From a checkpoint of a small transformer trained on Wikipedia: no biases in attention or MLP.
MLP neurons of a small language model. Each row is named by its layer, matrix (gate and up: input weights; down: output weights) and neuron, and shows model dimensions 240-335. Each number is 50 + 15 x the weight over its row's rms, rounded and kept within 0 to 99. A neuron's up and down rows have the sign that makes its largest values positive.
After each neuron's rows, "fires in" lists the words (lower case) most often at its 100 highest values on Wikipedia text that the model never trained on; "fires before" lists the tokens most often just after its 100 highest values on Wikipedia text that the model never trained on.

L2.gate1125:74 26 48 75 53 60 88 51 87 57 64 75 44 56 61 61 54 48 45 32 67 47 52 44 64 42 31 58 40 43 49 45 42 16 40 40 38 49 62 70 38 57 54 37 33 49 43 65 64 55 54 53 35 57 48 48 33 50 52 12 29 49 48 80 58 59 31 76 30 43 37 41 61 34 47 46 63 72 65 53 48 30 44 39 47 75 51 42 51 12 37 52 54 48 67 64
L2.up1125:43 44 36 62 40 60 59 28 58 37 57 67 76 50 59 52 85 45 43 65 52 55 49 42 65 50 41 20 33 89 61 48 32 43 55 39 57 43 39 70 74 59 61 34 39 45 45 41 75 59 40 48 46 72 39 41 49 39 58 18 41 47 49 67 44 86 36 83 54 38 70 53 50 57 51 70 55 70 61 39 39 37 34 63 40 54 58 62 55 15 58 50 52 45 73 74
L2.down1125:63 72 56 54 32 63 37 68 53 66 33 38 39 34 61 38 54 95 40 45 43 15 41 36 51 64 75 44 30 40 59 67 53 56 54 50 29 54 30 41 76 63 36 29 46 60 72 95 29 40 73 64 64 63 57 77 53 59 64 39 36 45 48 66 68 09 53 57 50 74 62 44 53 32 63 60 59 35 39 44 42 63 40 58 53 46 63 29 69 67 43 42 27 72 60 44
fires in: "for", "to", "at", "on", "with", "before"
fires before: " the", " a", " an"

L3.gate897:57 82 25 48 55 56 63 56 54 61 44 47 67 59 54 46 59 53 38 58 16 55 60 54 41 50 64 72 42 56 59 56 45 62 58 38 46 56 38 55 25 44 33 39 62 62 69 47 63 60 74 35 70 22 25 31 56 41 49 47 45 52 65 50 59 61 29 48 70 58 42 62 39 58 57 59 55 42 72 38 64 63 37 23 71 60 32 54 57 56 40 50 80 24 51 59
L3.up897:63 36 43 41 57 46 75 51 76 60 24 47 56 50 64 60 28 55 45 40 26 50 52 43 53 55 59 44 34 46 36 20 48 48 55 47 48 68 24 41 38 71 67 65 89 34 37 59 62 52 49 44 40 36 31 32 55 70 44 40 45 54 66 41 73 45 43 62 67 99 70 49 55 33 59 75 60 36 61 60 32 88 32 55 64 39 57 33 62 77 43 54 41 45 40 32
L3.down897:68 66 48 47 58 71 70 46 64 65 35 50 66 51 60 58 28 51 29 30 34 26 46 46 66 41 53 57 58 22 36 43 29 39 32 61 36 50 12 53 09 27 68 40 59 34 34 57 48 39 63 66 47 48 31 47 42 60 38 48 53 60 21 48 41 78 47 55 45 99 57 56 46 15 49 93 71 46 57 55 46 83 59 49 66 43 37 14 59 71 43 43 41 43 43 48
fires in: "3", "2", "1", "df", "if", "4"
fires before: " |", "\n", "s", "SA", "may"

L2.gate748:75 42 51 58 56 29 38 63 30 28 36 56 31 78 26 33 43 68 66 45 74 62 39 42 22 81 26 42 61 73 44 60 31 46 58 70 46 52 56 61 70 65 73 50 77 47 56 32 64 40 56 41 41 32 51 48 43 35 54 62 39 13 61 37 27 67 69 64 44 36 41 32 68 54 54 57 56 41 45 55 68 70 59 69 64 65 42 53 41 71 47 14 46 63 58 51
L2.up748:42 61 30 43 59 36 41 65 42 41 39 53 39 63 57 41 45 43 36 44 42 87 57 62 30 55 46 37 64 82 28 61 40 46 39 42 63 58 18 60 52 64 99 34 40 51 36 46 34 21 56 53 51 66 73 55 23 50 76 62 46 45 68 65 23 53 54 48 78 20 40 37 49 41 36 47 51 41 41 71 67 16 72 55 37 62 58 47 37 51 49 51 61 57 46 35
L2.down748:58 57 46 70 48 37 33 45 57 05 52 56 52 68 54 48 29 46 58 50 64 51 38 58 56 53 32 66 36 56 25 64 50 47 42 63 22 52 49 56 72 68 47 57 62 54 47 47 54 55 99 44 39 54 53 64 31 53 43 99 62 29 61 31 69 46 76 59 61 46 54 43 70 41 48 49 54 52 49 44 39 45 43 59 41 56 56 45 29 57 39 45 31 56 37 41
fires in: "8", "2", "0", "4", "6", "5"
fires before: " |", ";", ")", " m"

L4.gate318:29 54 50 54 63 54 43 65 58 37 24 50 36 61 71 44 35 58 57 67 62 55 72 56 42 32 53 60 78 57 53 67 56 51 43 19 41 56 29 48 59 58 50 57 45 75 48 55 63 49 55 54 66 48 43 53 70 40 53 57 63 32 39 26 50 40 33 48 45 85 59 59 40 40 47 47 48 46 36 74 23 45 36 58 54 36 38 58 67 35 64 40 63 59 69 35
L4.up318:56 53 46 68 72 56 53 91 27 35 50 48 16 46 59 25 59 14 32 53 69 34 37 41 60 59 59 49 37 30 58 65 44 38 52 45 61 49 29 47 33 53 60 60 68 53 49 47 67 34 61 75 51 29 24 56 42 22 50 54 44 29 50 53 42 46 54 48 57 28 35 36 53 30 69 51 46 53 29 88 53 00 49 56 64 48 18 58 37 61 71 30 67 73 40 62
L4.down318:42 15 60 40 63 28 51 55 65 39 52 74 64 33 32 20 56 45 37 53 40 43 41 57 33 69 45 56 37 71 57 51 48 69 44 32 57 76 55 58 60 32 70 38 99 32 71 66 78 26 50 66 58 47 46 57 47 40 22 61 41 78 73 65 45 61 30 61 58 64 46 40 57 33 50 88 54 36 79 45 34 34 59 35 46 55 56 48 06 58 32 69 62 56 47 71
fires in: "0", "s"
fires before: " |", "\n"

L2.gate467:64 23 42 32 17 58 28 54 29 52 45 49 56 30 56 37 53 54 72 60 54 52 66 34 39 59 51 29 86 54 65 21 49 39 56 29 42 63 52 40 79 58 80 70 45 35 43 47 53 44 57 25 37 39 54 20 48 56 73 75 41 29 55 38 60 30 43 51 58 82 50 44 47 53 39 53 36 55 56 30 18 44 20 41 66 90 40 66 58 42 61 50 48 50 31 60
L2.up467:86 45 21 61 24 49 29 25 18 54 33 53 63 25 57 16 59 85 50 39 48 42 58 61 68 58 50 30 79 71 34 12 42 30 32 42 55 53 49 55 65 61 61 36 38 34 51 49 55 54 60 24 17 34 29 17 34 40 73 75 35 30 37 57 52 39 60 70 32 50 68 54 40 71 35 69 39 51 45 30 39 25 31 52 54 99 27 56 46 60 65 50 71 63 37 61
L2.down467:60 36 18 85 27 29 36 32 19 27 28 43 51 28 58 37 55 38 50 82 64 48 57 42 65 46 37 47 53 58 34 20 66 24 56 48 51 38 57 39 29 56 70 39 55 42 40 49 52 28 53 52 45 48 37 64 44 75 45 59 29 32 57 48 59 42 49 60 40 64 61 54 59 39 62 72 48 58 55 30 43 40 70 48 75 53 53 31 60 35 43 48 22 47 41 42
fires in: "2", "0", "minutes", "1", "votes", "yards"
fires before: " |", ",", " between", "."

L5.gate247:45 20 63 80 56 38 54 58 47 55 52 24 61 52 51 48 34 56 60 60 47 60 34 33 65 53 60 26 70 40 47 41 29 55 45 48 66 70 57 53 68 29 67 54 59 31 61 38 31 64 37 31 91 27 31 37 72 71 79 40 45 51 02 42 96 71 40 33 65 40 77 45 20 41 30 46 11 57 85 47 45 46 40 56 72 22 58 29 26 43 69 58 55 48 52 50
L5.up247:51 45 77 43 45 32 38 56 47 44 47 61 60 65 32 57 53 70 48 54 34 47 52 53 63 58 48 70 43 78 82 44 51 63 51 43 53 56 55 54 31 30 54 44 58 39 46 62 34 55 40 23 53 60 58 21 63 51 28 29 37 56 41 66 81 45 61 55 69 52 54 66 39 16 33 38 57 39 51 53 38 65 44 59 47 75 56 70 49 54 50 59 54 44 60 23
L5.down247:46 39 46 67 73 63 27 33 33 33 44 38 48 51 58 47 57 55 42 42 28 45 58 70 45 49 24 41 59 31 40 60 56 59 38 66 53 62 18 44 21 23 28 57 60 51 40 63 19 47 55 50 53 67 42 47 18 69 38 41 25 64 35 47 67 62 54 52 66 68 28 52 17 36 39 67 71 46 37 49 45 65 57 44 39 55 59 54 90 27 50 46 39 43 71 28
fires in: "mf", "gk", "loss", "df", "hare"
fires before: " |"

L5.gate1163:60 68 40 42 30 35 59 43 43 51 54 25 35 54 66 39 39 62 44 44 39 24 33 12 42 42 50 33 57 40 37 47 51 37 60 51 60 46 42 61 19 02 58 38 43 67 50 61 40 32 56 56 58 37 58 38 20 53 55 39 63 66 55 66 79 50 22 37 66 62 66 31 55 32 56 65 70 30 51 48 43 51 66 38 44 36 64 61 41 41 60 35 75 43 38 54
L5.up1163:31 44 63 35 44 63 51 59 59 42 70 47 36 63 09 45 42 28 39 48 55 36 27 22 44 21 63 26 47 56 59 43 53 62 81 68 78 46 62 42 42 24 49 37 52 55 74 46 53 49 36 53 20 59 58 39 34 21 55 60 58 75 42 38 77 67 21 75 53 50 38 44 56 72 46 54 55 39 78 47 30 55 18 38 69 60 50 38 40 78 42 52 53 48 60 67
L5.down1163:33 38 65 63 28 21 43 33 15 59 66 43 64 53 28 55 69 33 67 52 67 64 34 74 60 30 41 47 54 33 59 60 59 59 42 51 63 47 54 44 55 41 27 44 51 69 23 43 52 25 53 61 62 49 55 58 29 40 47 47 51 71 46 42 64 35 30 75 51 42 72 42 47 15 60 60 65 56 48 52 35 60 49 46 54 72 58 50 25 49 48 36 50 49 53 44
fires in: "is", "on", "was"
fires before: " a", " an", " the", " born"

L2.gate1042:58 43 60 46 48 58 45 87 57 64 26 62 38 38 69 61 40 56 61 31 54 61 47 33 47 53 22 47 68 57 63 34 40 58 67 63 46 72 66 52 50 62 44 64 51 65 49 45 62 56 65 42 27 44 21 48 12 52 46 33 69 52 43 41 28 58 32 59 56 46 59 60 67 76 41 68 73 46 51 37 53 57 53 67 58 61 27 51 18 54 36 32 37 64 56 24
L2.up1042:30 51 63 78 67 65 36 54 43 20 36 45 50 38 45 48 45 44 40 19 66 48 57 50 50 49 46 34 68 33 58 52 62 56 36 53 63 59 23 48 41 59 53 36 51 44 74 51 39 32 42 62 55 33 65 25 47 41 34 45 31 46 67 59 67 51 47 78 61 44 46 26 55 38 38 38 32 11 52 53 22 39 37 51 89 79 63 58 46 25 34 40 34 73 41 30
L2.down1042:59 44 25 63 50 33 44 59 49 31 27 45 50 33 45 24 57 43 42 37 33 42 72 78 51 48 44 68 72 64 13 59 24 39 50 38 48 70 58 52 55 73 81 26 60 39 52 43 30 30 51 48 34 29 55 45 20 57 63 41 27 33 47 35 53 59 47 70 24 49 64 46 59 16 53 52 58 62 57 78 62 57 55 68 36 59 60 43 30 41 41 49 24 32 44 37
fires in: "4", "8", "7", "5", "2", "1"
fires before: " |", ";", ")", " ", "×"

L2.gate1211:78 44 56 28 39 48 37 97 39 48 58 49 59 38 69 26 55 46 42 33 42 29 82 51 62 76 56 33 67 28 51 39 47 39 39 54 55 55 22 37 21 84 71 69 44 61 39 58 33 38 48 45 64 39 45 32 26 63 54 78 47 41 27 26 48 52 59 63 65 66 44 47 55 45 53 55 41 65 46 57 38 50 04 32 43 82 39 50 42 50 58 31 26 52 49 18
L2.up1211:70 58 38 34 37 50 34 54 08 50 64 52 62 55 32 45 73 34 25 52 61 32 99 53 48 87 66 30 67 45 68 39 42 43 48 68 50 32 22 43 54 76 68 75 70 66 62 50 49 39 48 39 56 46 46 17 45 39 50 70 30 61 53 41 29 75 54 74 57 82 45 30 30 51 35 67 40 24 42 41 75 50 38 38 34 85 45 69 51 47 69 45 53 47 64 55
L2.down1211:46 72 38 32 39 35 24 46 42 46 28 57 60 41 54 44 57 37 39 50 61 38 66 49 67 71 31 49 70 48 43 51 41 34 55 33 41 64 38 50 47 70 59 66 21 39 41 73 52 56 61 40 41 25 56 58 71 33 65 71 55 55 17 07 37 70 24 62 57 80 30 51 56 78 33 61 39 63 39 36 48 50 59 40 63 84 38 51 29 45 31 40 31 57 57 88
fires in: "1", "0", "2"
fires before: " |", ";"

L2.gate116:62 53 66 60 49 47 49 64 54 68 37 57 42 26 35 43 38 47 56 68 62 52 73 54 45 35 66 52 46 40 33 43 52 54 47 62 33 21 38 65 20 58 31 14 48 58 49 51 38 28 72 26 48 37 34 71 79 57 51 70 22 77 58 59 62 75 46 52 42 42 64 42 36 40 51 60 72 30 61 62 78 41 66 73 55 69 50 42 50 33 45 48 56 66 19 44
L2.up116:51 33 58 52 57 41 41 76 34 25 51 54 53 38 33 38 46 32 48 58 42 42 59 61 75 60 63 70 51 51 63 32 46 48 17 60 33 14 60 58 38 62 51 65 36 36 48 49 59 40 95 49 55 42 23 46 34 56 60 68 68 64 38 52 71 62 43 46 48 68 74 32 44 56 32 78 52 47 57 47 63 27 68 57 53 45 61 41 64 35 47 48 36 52 44 45
L2.down116:25 36 39 66 44 36 61 41 47 43 44 79 43 56 33 51 56 38 51 69 32 44 57 38 30 69 68 52 51 27 44 54 24 47 48 57 55 24 57 59 44 63 50 56 23 59 73 99 48 48 63 61 21 61 51 55 54 40 77 75 39 52 32 41 51 45 56 68 40 63 84 73 75 80 14 53 60 53 40 25 68 33 49 49 75 56 58 57 54 59 34 60 28 47 53 64
fires in: "0", "1", "2"
fires before: " |", ";", ",", " (", " to"